Part of a small language model's weights.
Size: 4 heads of 128, vocabulary 8192, 36.8M parameters.
Architecture: learned positions, biases.
MLP neurons of a small language model. Each row is named by its layer, matrix (up: input weights) and neuron, and shows model dimensions 112-367. Each number is 128 + 32 x the weight over its row's rms, rounded and kept within 0 to 255. Numbers have three digits each.
After each neuron's rows, "fires after" lists the tokens most often just before its 100 highest values on Wikipedia text that the model never trained on.

L3.up518:133071134032166168172168171121169156117129123110172127105110133139138098177118116174141098124175146151133142117085098123112136096117116151113100120085114155187147141090115139179080100167110133153068111136094105112127043247103094146140157120086131071033089115162188175120123053100052190187140161098138149137155143087076125113156164166149108106163131130116146155103133153228147091201160130067137111162080138105080167180142128169132118089094097163128129098073151153106093112098144138080120143154041066083184163160146124169140101082161149156131126154139176107091127126073119138148124112125148155142147150133138119166168187107169111151115127131141133168127105098142185078131113151117145190152132169121111122098133119149103128149173135151115147098142186123160107138130139170
fires after: "-", ":", " •", "{", "\n", ","

L4.up598:150165102177125144133141124175121089104189120183139196192170140077120135138118137101061136122158162145158196142090086120152139120153075161097061154079086127102124136081139084148090146111124110124146057154162079150109133090112155134148148126092159098128106101174135153125148129104112126162085111116119090137079150158146092146147158137190133199165147152154104114041125124154166157134131192133097129097151128111107184120122158113158094122116113124115106095116191116161151166118096094101076122153111146140205152170155104134100161092139138114176064128104143098155138098145057094120098178163152084151154072099169194134122147137111059065109140104103095134134076182177075138094105095114169163104119137102165138176100131177134154147142113142173120130074136162120133161075065062
fires after: " |", "=", " Population", ")", " ="

L4.up2003:175093068106142147164134178142110146111132133121127142086087136221131157163154102131084128107204116190092104064121092118141209150177129176148100159155163139160178150070084128121138116184101154129072160037124145126149123171151092160129160115137138118135098150077124138163077180118129157138111119166072143070127122133197108136124164152140135133083192187075127129113158188082136186130129156117162116155067119115116106160131106100115092156115108118159111163116137098074079131148159115064125070118173064069176122158093116083143127087133063181116116128136107082138078171145179145089119115173147120083100128102103133150142123121144142134168109114119194098117111159087104093122122103084079154110136120144135126088129092120136136076125116123129200121133099122167173099138178132
fires after: ",", " ("

L4.up1985:139128187150125129168100151068165138106144123125109142148131157090111204154189092170124115174109143197086167105088092103152161155139133144103086181159150120141147125077112089164124111109120134190112117154070181173121137146167144119112142118140163137089104132121076074143145118168118158145113087151157160129101189158109094118145116157134116190173089125109157138080147115133185098142161165093136120175076096120113134202174126147137099138148071137147128123126127116123121170093137095096114144108069114101143138165120133150082167086139160095123132168226122197147118161117113110101087196154156129157120060140185088113088145114122108136206121166140082125158108091121082120079142154075148186106104076146147124085166116128097145169138129064090146115102120116120120111102095108
fires after: " in", "In", " the", " from", " In"

L4.up325:109045135122201159122141182116157151084092091115135119087140147151126140184138103165084112181136168098107169116156130103179195142178169140133093179143118099177158140136125101122143163122110144140104132145117132131185122189139128174134144143153144146108098115152113146108028152079076186158120147103119110113162088136103129161139156171169140201120127138144101117127190150082146073147162189089146121149112128076087177153132112111124082129160137157188095067128141169143126116132148129095103096173119099099201150147093093145166154105140120153089142143130115126145063151145085134139077118159183115104156145065157154153086135140078136178159131113104129094153107130109195055084176125168121151138097056149083093129145109087127122122148067137095154153168095096116114115137148105
fires after: ","

L3.up999:125042198084122108135127023155108146144096107137138138153183131125120144120149131114131104154116146120146101132110134104174082133096157072072118104134106050168115162071130133143121136132114122115128116115131097120161162127110205114129160113152121194109074133192125151140139099105108106078156129190117109117126117170122107099141100146124098082124142101142108096121154112096101168122152145156128117080152096151085172171172147144152124098058157177111152123118119080127171130153147157097157085120070170190141100121138161086165108197156111131144112100150066135104126156139120170117093169125140123151098123100148081108151157148111099139151159121101099134139163100105133104116135155171140124162127148118146138097157129118129070101138203133152131138108098129118149131145194180
fires after: "\n\n", "\n", " However"

L3.up1879:143129200090162078191135132155110140139094074108121141182133140174111170125139134167165107150123125115044117086135141101072110101112188190099109114118141105129089136126086095083078076194115131100135128146133125169121224120095154135134149152095099167195040126122157135087113100092076096084163109086131117069101143113134111106148115165125102070142168101098141112115174023125125117109153175071156118109131182074084147109143185116175096133113111159108158141099121099145122153102171134122137152124133134152160057080139104085134102181100138174148085145133147154131114188131128202165099099180124129091114169168188160128131125103133156166153120113116143161121149094132165117142074164171205120135120128140130105135163123159181048152115158128133119104150113063131131146144104134
fires after: "-", "–", ":"

L3.up1313:144146117133180141129095085110128084115188122115141105152133144099119123178099133137134179120133083116113178124108095099103094081213092126146124156168114158102138163119138166071157117148080144000139107162112164130104116059111195107159140141046143144126143130127079074109092108108157125090126187117146109084172154142154126103159118124106127154136114100118087130181153236091144165125129143103152112100115136088103058149176134121146093128096103136132113148076173098126143078126174135147188071107071148160145157116157117171154128087166074152072164133149118161142153081119130156174115130137095139091130120069129154122147141097145083142163126128111174151156114094124096114158140152129182124123118172113141154128144134120136115110044163051100202135190127160131082145125169140
fires after: "-", " \"", " ("

L4.up983:161157109123179129164031087170147085119134160200129141141107114121148141093100112162079138139139142146065120133087079086105122109189108124178136147150119104131165148139115082088132126193106098081116118138092185155154105056093161114127186115088130099152121120160128166074023129114096137072159117098125146138142141155174134120142097113141112151102155117119101133139142104121125083130142134142142106156109092102084114104136145130132101112104114140176175130101162148133149153113131134153139105144160151119126107080125109125117133136131061184039135136155101120111132166146157176165117165132146123103096071074086158119139132088142084087133114080126185145175121094134163074120118141154110174153131098113069174110107156179068146111137175085173137117173091083143131136125120137
fires after: " (", "(", " \"", "-"

L3.up178:079126104057075168155158121114101143144087139107141154116100120201126147117151169131079092129137059119050115111092099149155147093077120048080116169063089115197134130116125104155134089115114160173142125129109105088154145147164136134135165158155117107142090124101138150115126110089114153110129128134111181086118129140079112157161023116163153146098137069121183234161157143125206155157178084070148114062118138134076145157182150129107109099114162150135098158127134113122115121086156157091129090138140095153108029074162149095160149155158113108140144170173128158101149110128127188143132105132083146084181135136163154107180097123120130216186119120127132167154166101140152097084150163186116177110111094078132142089143076143134122164174167116129132099176160129156071129120102139
fires after: "-", "\n", " •"

L3.up317:107156099110073133187120181108106206130122087147120112170138180151106177160179122183109193150148148137131112164113117133126120152097134172121103114108104136180036133073126124151141125126128132131133159100063139146133126138149133104095162141136149076108105110112134095131070046140095124131134105156135193099185157178137128179169118156185098132137167111137159164183114085146159139147155145051140131084091149145102100093165144104123115133119176118135116175149156113098136147119102158086154162151127109099097109103111134092180137096146152123087119178138095092120087169159143148181113112109091130073117153180196094181124134093149133170118113106130121097086111091130101044099144124132076131175142130118149129094117131060157085126170120110112097104090115114165160108136095121
fires after: "\n\n", "\n", "."

L4.up1945:136123165126128090114131113163092205179114084131161125122085160153158174114095086201167120150120115128177113133118111169118103070183070110150118117153156133206105118131116051117111155131105163118079146129146124146141176073117112151107127142104081073166093104190114198179094053076115128131138099123124109129161153088095087142174181139113120126088075166104135121107109094136099091051151137141138103155080107087136099095136165151171116102165142160155170153104162100143125140203089130145130114146139100149141123138126092126170178201184134132067114132085154137121123064160111144163057130120111098061183109109139122106107158153122046119087154098138174210176062161137188096147088147101149129160172112104129106099068123076104161122141115132239107100164153137079086105106144126
fires after: "-", "\n", "|"

L4.up1019:178214104089119135143138111091162120095124101085156167107091131120152117107074112168066152146164103131091068120160112113113050125096160101110111179122088122130152129171163076197127132113114135085187152167073167202028083116159067140106141114151112110130093113191099155137154085171143084135100116108120096144144156081120092166162103182111119167136150126126059161100163122182155138106125101134149124096122110135133166101128199162135143102134147114083160137144114125147142118156210149118162148132134168090187134104191202101103161172196086132131166152077092124125139102123112089156119075160178158124127128191168189140100127124145070142126116139107128147112085105164170152174135116117185180154147031093091059155122108165071131143128106161086151107076109145192111140114131134
fires after: " −", "  ", " a", " +", " ("

L3.up690:139114131106131185196152080197158156107066119141113142182105203096176169151115130164142132134152192109108193111164225143122163170164107138124124096112145073175063118072092066092071087152129135120148124120116116162221133130123093134124140105115131144142116112087119163139159130091106060112129077176155068131106117140112155061128171062169179109105144126124120213090132212105156140154154144164139117105056130115121194114110136122158119135133170169129130098100125098081121142183149090059109178167184122140136109133136137148182058136211124130089055117127070115108134151139134130163112085162114127133150119104169126175096156149093113176140130139136125114152092158119134105121163129104173118102149143146138133141130144063116096112149118060165096113166097096100155108139121157
fires after: ",", " was", " January"

L4.up219:149115159110172134126148174162184105142176055160130129159174151106130116079054123169155084135141096129124135135124135126121084143156187132073143125120083117118100147136048126129101075139116124048121089149111111151152070071144103125087086094147113116101117109124073107140165131141122106136120167106105084077168152126145146177118061143133133130231159109047202099136151144169101142122150122174144110084124144071208183201160129133143112121134090121100176191105143135109114106161132173165112112153113108132164162154207134167131087085179115146159107105103130112069138112102115114141104081155123135147141074037162173109161157111161122099116099163188130169153064089154095122122153145137164142193111086121127088170123131133145129078075121157202140126125105076140161100131144126
fires after: " |", " 0", " /"

L3.up714:141125109111103133109150066121216102078161051127195207158131134084187187136128101115107092174156176144138109101094143130136149123123112045133124124185151185136074137192021099085126146142108090131148120214170162147144149144137104136131179161116124178138118119163058128099095080147082133103136105130092058068086146128149103118129172106125160104107160118162154205091153112160153101079150167198138116055093101085148148162169141147124117098135123132166127072085115094121118194114091100114142147145205148097157129089093105113152203183155108099134144088140158160096092120141076137152096134110119139153098150190164180157126125113104084095142128128088108112191100138132142064114144097159095146116086138124151133108134086208106159112183123118193103115142146161135128106111142135
fires after: "|", "-", " |"

L4.up1982:131084129148155156122165183187159119113087114142175123176137161124100142173123107107179148144138151144145142104174201127184132158172126170128135197153179102117097120058130131120120168138102148100130140143089113158136111183159120146136134114116114183140111129134068145163128173081087155093106117191119083153169087144155131122166090150148097150109213169149135173039162141103109138132155120080139094122107114102084147168147142095137116113087163124134111131134164103095137122104113136097143120141144086142172183129079160138220078105158088180126187154172121149126084069107069085142127091159142128116170133091073182134123165168125173166122161172076110092126119179130166071131152076139121097151174047086116133123130139088136147115082068111110125120108157087153107129097160182
fires after: ","

L3.up1890:132134126150171214118109176120141104131165150164127149121115132118039188082049153139172138123125047136100100105163068152102119093175120150115155096129124134088120105148152103094147111143153116104069137179116099109151072119126123105128103119150098161182140086058145143100090079128196156132147125125120136079194162102216134207151080190117046135156128134087159102124132127153083192152112126091137111146102117117123131147142138121139122052098023098143124134081147118126144095111108118147116109104099122108140162145126133219102185129105107152149124142086178158145211069123198189193127107153166138136091074051116122130145109102171175087107124124128122179160110151139104126128109128106185155088137137146134121067118130158111170185104161146139150122121176130131138164125145166
fires after: "-"

L4.up1585:100146159159091151060098120145106210137142124105162152156098176160125113117081133123180090151135147134101075121112075113118141119083181125108132096155098089140080159141106112089134120119120123110125137171135097159188142069144129148148226149093117095145122118124120211153093129099111131128160106147132113069103173131097107135159178107151166185178139118098098155068149143131159073098158182090142118132115142088159100182140135115131117104129150167154127097086160103126100122185128136152112157200146104154128108156126120141140147134177089131104090101086121098140091127151051138165048138174101120145120070163243093107173162077090071180116158118099119115162053126161181104096135129204158149140127150071116114081156113132101143135140102118155081102150068193139079140092088115
fires after: "-", "|", " place", "\n ", "ung"

L4.up308:084131152077169136158180167174130165111124092093151182095140142190119161120099127147123146153124172045211161104149111163139173181186122121115108143098136110156121116125065141133136132124115102095162107108125121082090128191205071203160105112103096163154141110129103146116133124122119112113102155115117104131102116106065142144093091134144179108111076160097122122147128118083122099106132132120161109075129116089118157178168123108156082143103144172152090094058151142077060082110167174095121175186095132164178179155158139122148123103155086146113143137145106117149013140091150098121096138094144130115196105086125205194148144191095108167154122148103117147164101093059146090107141175128083169177135141134078129111142100082139094137143078161162143123126097085126160102127099185
fires after: "\n", ",", "-", " also"

L3.up1801:137170117071169134148145136101082125153143137109208116155112145156129225132175137152194143115085056168099130104088071058146133160123093051067154135142109107158085116153122160105130113148146140145158154091141102107136096117089148127113163159128123164067118113156134174106136111096116127148131076181121127100088162103111095122111068119092117108139144126086180105190162183122101028144138152141131131116131095132101115161154132108121113121096125119127111131145112114155126169130158081102141172119106129133149109176094171060123115130157100055126126095167110102115088120118152146116085167105157147134133120128202178099158063145128130148182133120128121121153125157087237163117157119169086146155114158128097117193152101114071116146215117144171162061129124185099169171113139136
fires after: "\n", " =", "\n\n"

L4.up873:114067128060141128094114100214132103110155108141134142199092150075149122117088125177084180133133126146135186087115063115115123115149121131123151102146174116069157137113184079120102130159120137031081144177087122092183156107158137171124145108134136105183145145132158152126121074088137180110104098054157144158159157106110109139110078147153083169156176179129099169132119141115175149129144147077134104192116128087067064181105171116162118114074127132095146125111150113124137091139167148137099160093135087163102127111142128131185118122141083174152158101174094110152136094164104099095107162103147108181117106118101159165124114131151127136158128171109170162177126070124066160234135110162169157127176132124165103099126143129120150113112120094143160107091094125126129117124138102
fires after: " (", "=", " \""

L3.up1648:110038128187176169084164128181144104126152107123123104156123182179070166103112135124093106146105155087150076147128117085128113130168141143103120070107094071103114113146124152064101142148113128109143116144110119169122145144161111090141177119143172158136085111207118103110110056102114144124132091152165122073121172118200100120154111184172161173150093107190166108103116149086138109139183134138147102143107139116122096157122140073066107083158134157117144176096157084118121129195123141113152134135080115160119155151074098121134177232112107138090099137076146085131117081148120144122105115149039153067136038116168106117180149123151068135109163115141192142131173171136154061119124111144138114138170143090146114111135104125149079108175090132136092098133099132084154140117123126
fires after: "-", " |", ".", ":", "|", ","

L3.up1484:142144110091141110133066115155150123113147104100120126191128173108173185082047133132101069171154100098092084142120152100111099083233186153156120164089074154215073162085102068066109117204106175067124128112117108113136091076116167126090117119102134142098131130128159178149171107098131165157107120067077138094096090131174158137118090081163112104114151066096117118126116162137105160146133107125148116096140153092102087079095173138050136149098145170107108137141150110113097169115176121141116180164113115148141086102112105113147113148130118180132133113104062128083154111185109091166101120146161132072089100172166093173106172161184132107116178103159102152119121120126117113098141167142171153104116114128071088104094127072169126089149098105142135081143132125128109091117166121
fires after: " |", " 5", " 3", " 6", " 2"

L3.up1722:097140174064094108129111201121169178129090069128149139086130169158168103106171160175145180131161132105137055120120134188115105144172158130095113127144115124181086130139103098098104120100158133124122105101102111126050147156119121199153139133136114177144108124109123173149100123141108139095161093117102103153158129100121126140136129180129086124157169118064123121050159134103111113129105147101140123156048146113137136125105125148105127180125134134210105160107203079097103115115098195170124103120165109084104109083143087099179097157128155145116175120137088142174083119107154119122124177178147143138107128193141159081121144124171093111120151137123137171135103073107143103115123129149095159126128094125080033090094133145117141082156128134132190119185075163155145096162139139
fires after: "\n", ","

L3.up1008:162131152084100105138078147128168165139085067135116132127148132142046117178125104095078102182123127140086097098165093138129140113106153118103141159173156135130097139171083118102147135150131113115178127180140090084147120112101124152130100170181085133097136106130140080145107161156089122172086137137059157160073120099126135104113128097145130143119164108144138143094180123155117098103077165088146123091183115061096175201122154125149124168112045122119192084164127174134118133110144089099160159155131114118118106098126170136179176122119137066195091139121162114111151145067118145104151141106092139144070108089153162148102146114105138160161087108157121183164154134143161212159165114162125096038135080098144114175147094176142117087142098154196134093148125123146150108127181127
fires after: " |", ":", "|", " U", " sq"

L3.up1647:122151138059145115153170142143179148137159056111165130119130120160131122144146114141167124101163137103116144133061116137092156106144135116088110100210125181110088118195083105088097099133107127137151128208075090150049180211066146136140123156151107139170141132128132128124164126150106123100193174142082085161168183154124117080106159167059110086173161100091112141138175134097149103121091177103144119155127181083147138121173164142132123097129111180153163136106132110111091061109195134161113150143165128063174162107120105123199157143103126116135161179152160147089125174084130168133094195154122139089114163170139109112117139101098116125145123108103153143155138118088086058122112137140136118115112111132118053182129136120113118120135160118225104115173131122129139107138168157
fires after: "\n", "-", ")"

L4.up1920:100077162064124092129147081149094126157116072123172143226155166133165147165107123147186100095130149104142182120070106100124150106095129061115130122100105116104112150098162105100098141157117068097143146106142130081142065141116136197100092141099151153156159161208140191182169097104121100051132098109135123144147131131064093094137114136121134132079188133115167118139131147109181156160149137150141107146139099094108124129128167070169119094121148152136094181142138128113143134121172164135107095155125145173157108123087082091230111147212091152127159112115044128123096127143120159100105137155095106127137094107142083141103115166161117112147138129133159164233136101108128092145121103133114146193146127128110159125120122158116098128157174119188176092136103094130185122138142126
fires after: "\n", "\n\n"

L4.up1573:139078150062114133176144083079176206136095125156118159185086174093130151122172136147135127124184084137173140080142201114125050171075112133148129078127114116099083140103169142129095103092113129114133157089121123148119079147092177083121181182157082066147077073116147149112098161155068143104125158086064154116114100135125136177102149116148115111144179155182146158092150183208193165155147102090138123071147089139094164132117151114120134086076097134128159119150141086158156153103116134022105135205146133182137125154150168099183167176200127093130149132109131077100143199169143120141101113104135124151058106111161129161143125135089130154128137140127122125124139109167167094189154107128096161132092147116133177140168131086094108144116116126098114130103091127179153148113131137
fires after: ".", "°", " 5", "N"

L4.up1930:182127072171171135150079144126159067112157117166122168121139109119059050093086119147066099170152116125137161091157113109158158082150163250105126101157140155069157196113128115118120125131106116055137083150153149146126103145201065091140117101147140021179151139149120156120120128230160204114109134091130166131111065154132112163120081121157150148138103121110114106149134137176122120129098147089147089147159161087142162145104163101127126180148093116143078081107173159126119133124143142107124124181136108138128153138078081180128152072037137108166104146181101096127135095196065086164142100122144149139147124094079240091152174125133097188117152158090144140084124182121099141137130101126179161127149126039121146115111144170136139118103141136073166065142119103133035174123117119
fires after: "=", " ="

L3.up113:133144146087119141152175181094095130094120119074158126110090157115133156142170146140169174120097125126121119119096144098143065105084075143121144109087149135204107111133142152161063063143113134105106146209118140113140123125135162123136160154126103126126132119073141153034093092101111124082144111142119125116117131118119136079184115150166063089121143117112136213103154152120175107162203068117156122128104102117149137145147144176091154097105133175154137131085143145105082086094123155079116077105196056130127046142180139088178118109188121096119117138206165117115120177149124179146113104103094164097100162098185080145177131118097157141153098131154166119134117085148176092152133201123132192118121096091107090132170083151093161154172112132113121084107110106129104131115077155
fires after: "-", "\n"

L3.up139:170111124120097122102090142117196133134137081112119046078113121095089088157081130098111106165120106111107101097155104147097125143101182153117117114123165128149089136125094128122126104129129097090125158105138143147123051151149110154104081152168131074145062115115134135129169099222140100142118107088077174121130129127129127156114069113135165128133120121129133161108093062180077141080100147164143118112165120089123106179148145077126133147120110160157184110097126141155086159134147189123157143177104122079134154090146111144160159124079125121222133113090146139073184085079111139102133115109106135089146113082125114090092146112156126126140117151170147140123111095091142146113156131179112097111098074127158145148130157159169153083095139118184150111111137175240088110104192091
fires after: " |", "|"

L3.up373:116073136108134125142059148117154128143100103145096116178110119101174095118107105174159099145165104093093141119115062141130105115174191126162123106074117186105065157151137085115138110182086125043118143078089078133146056110109143070131146084133099116105117140098166122104128142126095161165137177034102125089097126125102140148110124150135138085155157113112098127112164122145127092157089156117113129125114127105145125130168171122134136142130123171112091195107120153147114137133116163104143114162164130129120132108172113169081136179111108110179204107140077122093118118173094097141077120206143120083077084097123121102088146131154134155119156105177061154170103144143117107167158116112178157161126086109177065197127149084147132112132090141172168109068185167105158147102148117
fires after: " |", " 0", " .", " ("

L4.up1220:165138064111108115078100114115163150129107098113118087169080169150127157112166120113085169127109112126136123152080103102192161124182143161118106173153171125116108108169158133124059091165128117125083143121112093134100160113125177184140198136075182146135077105139105110169105141148160078100113146118141063133147194159104137152161145171105138165174144104157158063105137153075146126119139150102124131052099142136100181138150143085145089101066074142109092194109132124105112141149137141131143106086110129192134174125150075196169103115072205190118173169154116143183128107104082119156084088147165132165118099128180170161101154115075136109132127152142141140096128103083091111054139210139116125114144101137141181107171094159132141145064093098124187108144156167143180082138138142
fires after: "In", ".", " In", " in"

L4.up951:143100085127123107110102116104134105145196092119089151144098128116179133133058127190190159129207130142144050089160130138078096151141147117125127112138082176128085146125074097100183095171121139055130083113142176168106118078105140140103165101125112104177106094098141072125097143172120136178114166128091092101108106153112109119143134119170088123160241182092132158103147131115126099122107108162121127126148155124128148133162153121119133033143145120096162116125133121150113175147212167090179164158115145098128150098156149122138162163127123117160089157129138184093051133085092035154138134162127156100148133136123186115085164088159087104147118138111100175119114078100119166105154106092093146180088109109104121136104139115145112119130105088147127094114064141115100159093138165
fires after: "  ", " −", " women", " l", " men", " x"

L3.up176:171122134116155097128122086152125142117148109103124195202078113125121165146205143129116137104120138123103130090149091067096151133117106047103131143173197136168140088167095152153126132159100123178181120178102111084101148134159063108157176191143140127187111109106150127109160155108068112140154073080058106083105125043045122095103121185108229122150151118147218099102160157127185091113154157132141117096139115090126122126148170157123083081177100167113186148123164113148075134095149129146115114113158159115163138044157121110147147137116119031070148155145161139165108195129167137144123110084078139119151094241139091135149089095107124180133105139107139161167176089105125082107123110136095132065143088128114122124155115144113168157169114163102120069146177176130138149126111171
fires after: "-", "born", "|"

L3.up486:169083128163150141156119102117159121084142128163135121132168174140115147182107138194129195161138202144137086112153060077167214177163170161118093065145139096130178159086137121112129113205100124082147161141067169090130059078151122126126092146116165150135162102147109126112090174175133174136110138188148106150161055158134139131143117119159133149121188136188059104055163120094117131188149164144122118133100082105132050168119131125113142090095088146152089120121168147084131150160108074108138111099133120092185119133081130104194133105162066157109191158134116152149119170105099118094111083134090137124115145050096166142105152113093148131153121129069104065132138121126112105056137116079107143173115137101148093129132144149151137143110098129062147113133108080126118132130130137
fires after: ","

L4.up320:140067098161128121170149128118161087104125103159133168148079094055192133153091089112141060153150089137145091123131095127104121056168090173128136132186085152132114154124145109114121070187109124047130113122119184154108117129162116155164147104126129075234098101151122151138127088127128111105131143103111157126109166125130126135092108119171183151158139128094179133079132186117109131100127145165151106093146085042111166143160158124105117125095124158120118157094154139125145089153214190146113145097153138169142154090083063152142116164126079134174126117096089159086161089099087093154115110114072117078105095106104175122100163135100146126111112147140145127133056127117126200121159160156200125103176080098098075056149109215145131102062100154215135105126143113108097143115170121
fires after: " |", " (", " /", "|", " +", " W"

L4.up1770:185149150127149170144184072180124128135087096129167101186150169122130120155115103122083116127137146121054146114140230140158179121109165138140147098129137106154059162109081088046092137170109129081104051120115104096158105106129115115117103117143094111093129128131121191085153149145097085119109096182094162203174122143159120114052125102165132185120142093125056162117141180091089187129134107135145119136100136104081087184123151139187109161150159187086113147109143103120078153164104129119156108206129117112115113125119158108093098071104117182172093100151079103137178137129183113118134102143168103125089137082189072126121133164066145179162156135143090106133118117142046152107148071117119134126158122131097118107147123088125116128123132123093106093155110092149169090095112096
fires after: ",", " March", " November", " February", " May"

L3.up1112:135085141121122154149128120157119125101135093116185111133154184149190147154107104122104137103112113118125075144170177131124155170150100137084109142128093127202091115096089179113126144154131132107102147052118132081138192135077171124180101122116140158097127115120107125134143175038081088125124079174142099182125208067096129117122125141171165121129122142092138187114147184080133150102154146194150098140066115101104107127115160111156114068171126205144127159142119089141107141123140146142123132083161114116157110136174101121236082180226139137108180102154122149170161116105148133140082127147120160125136067123154093128132156136130135206131192134110111114163092075126173041152150142083139096159195157160088083116118092104134128111138106099141137105204103133111166081103187094
fires after: ",", " Ba"

L4.up1777:101067125110110112072101129155203069100091118110131161209127172064170067065086130170093169090152170109148128092165115092145139117225144128131129130093195134085137160162140106110051100118110103064131144150162141140163113123161196158113162126111131082173141158159104124184078106083135151122118152102132127090130159153175107124135096148113053204147150160112082174137112129153182120073107144100119108191113108150100108177158152105170129164064117124129089229125163133130113099145156134117139122150137081106117081121087163123176073137142051200086167115177147121129152107157128165111098116138121088143106094088113123163154129127171140097117156114122101141158060102105101109195161155115132108160165157122101134157094142119103074070134111101146168111113098131135156130150160124
fires after: " (", " \"", "\n"

L3.up943:135093126052088094138164162146184116155112117128150137048132094131102181122071118110138084159151108113142093084161115126144123112129177095129093117184128147162105137168064119145161119083130118114134089140082135082169110152122135195125161127103123116106076116164100172153151123155103130171098120137123128134133161195151113128105091196139151145129143174103158170087163064161089073047106147060102115149098126102086165189151174120118098173097132137110130156112122089130142151065159132045118165129146155103141138120161168083151195165149142142244146106129144099127093123084094097079070099155127117136062088058133146153133176122114182162155125095111062146140118118100153201103149073173128144169123061123135089145107119170151125124135110143146165127115135140123119146087125086
fires after: " |", "|", "\n", " (", "."

L3.up4:175150109137185121166078204113165122114151106140141128175133143084158113080043110134132105143144087114141133111102139133112093127165177194145119093106076107102096171121093059047130073136168125057150115186138143105145036039137146103139065105124120092191126108114171174129153117156132085145117162097091166087101115156188131169133082088157119100150173108065122110088111171137123118086111099158160103102110082077148110160144163128060140141122109146142106155124155163125123134129138150115098146127199152109131184109155088175112189139119121130182145133107113087046200077139100075190099086149159155107102134144118158135105180129135122093138146163176118177124052099138123202123144106131153120108125095140088110113145104133149128119113089135171178130110178168169114142091182104
fires after: " |"

L3.up1777:089095169088122156153112064155089152159070082153145177143191129185108106144152154135112137116116152131119083153124159191171156151127129095137133091140142161129106126142107088109139172129137123117193103083141109124136097161134123122104102125135140168103097102150129156119090158141088095105101103145103155195111141114084118082118147132145175158092165122086121150126137120120096083113132212185129117092121094098072103164158154117165087083103178169153134154065128082124125118184123130116136105141143146165146145142144187091098113216166092157163164110124096104111121114052093174140126100130186130138070024140178049131140168117069095166155170118141117220181098064089153121185089103139128086180131081137145147047144125072130075080128179120171152114103091147181130138106136139
fires after: "|", "\n"

L3.up179:122100205139126088167120217111184224108164139070148150126131147191099193136079159122184114091113133138199099105080105159133158134140070145094116093158134073111112104127110135076112127133099130117110111079135095120150169123133175140137182183092171134115105130171102130134114069160069142060149117089098096134107172118097123096128097153108163093106142154132090199116159170068149152137114080124116153119106154159143121115186159124149094079130150170145140147148162108123127119163166108089173175115131124198130159083120134152089096143094076126126071133142096146151140181102124158170085139114175119070131109128198108143170129108133020136130174147115139176124108138124154064105116096124135153140123135116151088149102112148142101062152132100154117077138120190101071099133124108
fires after: " |", "|", "-"

L4.up1958:140123110093094147092148133135172158116125124144054127145127146095138191151136155175114122078138159103149115112093061110134092030133202076138074145200087153165102108176113114141091148084124153109133116132070090134166119118175159160154154101160132137076104105201093089191146121084134062120207087119112080117130209190059125130084134125142153128155107157092150122104119103135160150103151207086117110109136109105099138180047160130196116170107162138104091145150137108134156186128130128142129102124141137140143139085092110068129196140128177111189130123120134113151126101122072022113079147191097093147048112114125110142098168140164155114114134149135140053165078113088133169074109138138135122108122121160124136126100148144133074117119233163183091126157090111136195138149143075
fires after: " |", "\n", "|", "  "

L4.up792:138170133143108180059109099120088135096095104172189141163100141150126130079123135161116165144125067152189150136103076092093107068137088128126083124110129125128198111112176141133080149191119114053090094184098098140122076134156091145083141141128127117114141109191118128131080111140166143113105169118103148133137131165183098147123120142149089145120155114138115118098152137148101158140120092081142120144078069168090087187150140131148106176103090122141100139063136084129141149102163172137141139073109108118106202117158189045149100084148109175113148128198114099129088116134125155150123115118089094087138075060135159124173120115144080089121154152075195128158124119184139177109097119186119198090121153122164185082116110176146142135089178126115174113153131149157123106174148150
fires after: "-", " (", " \""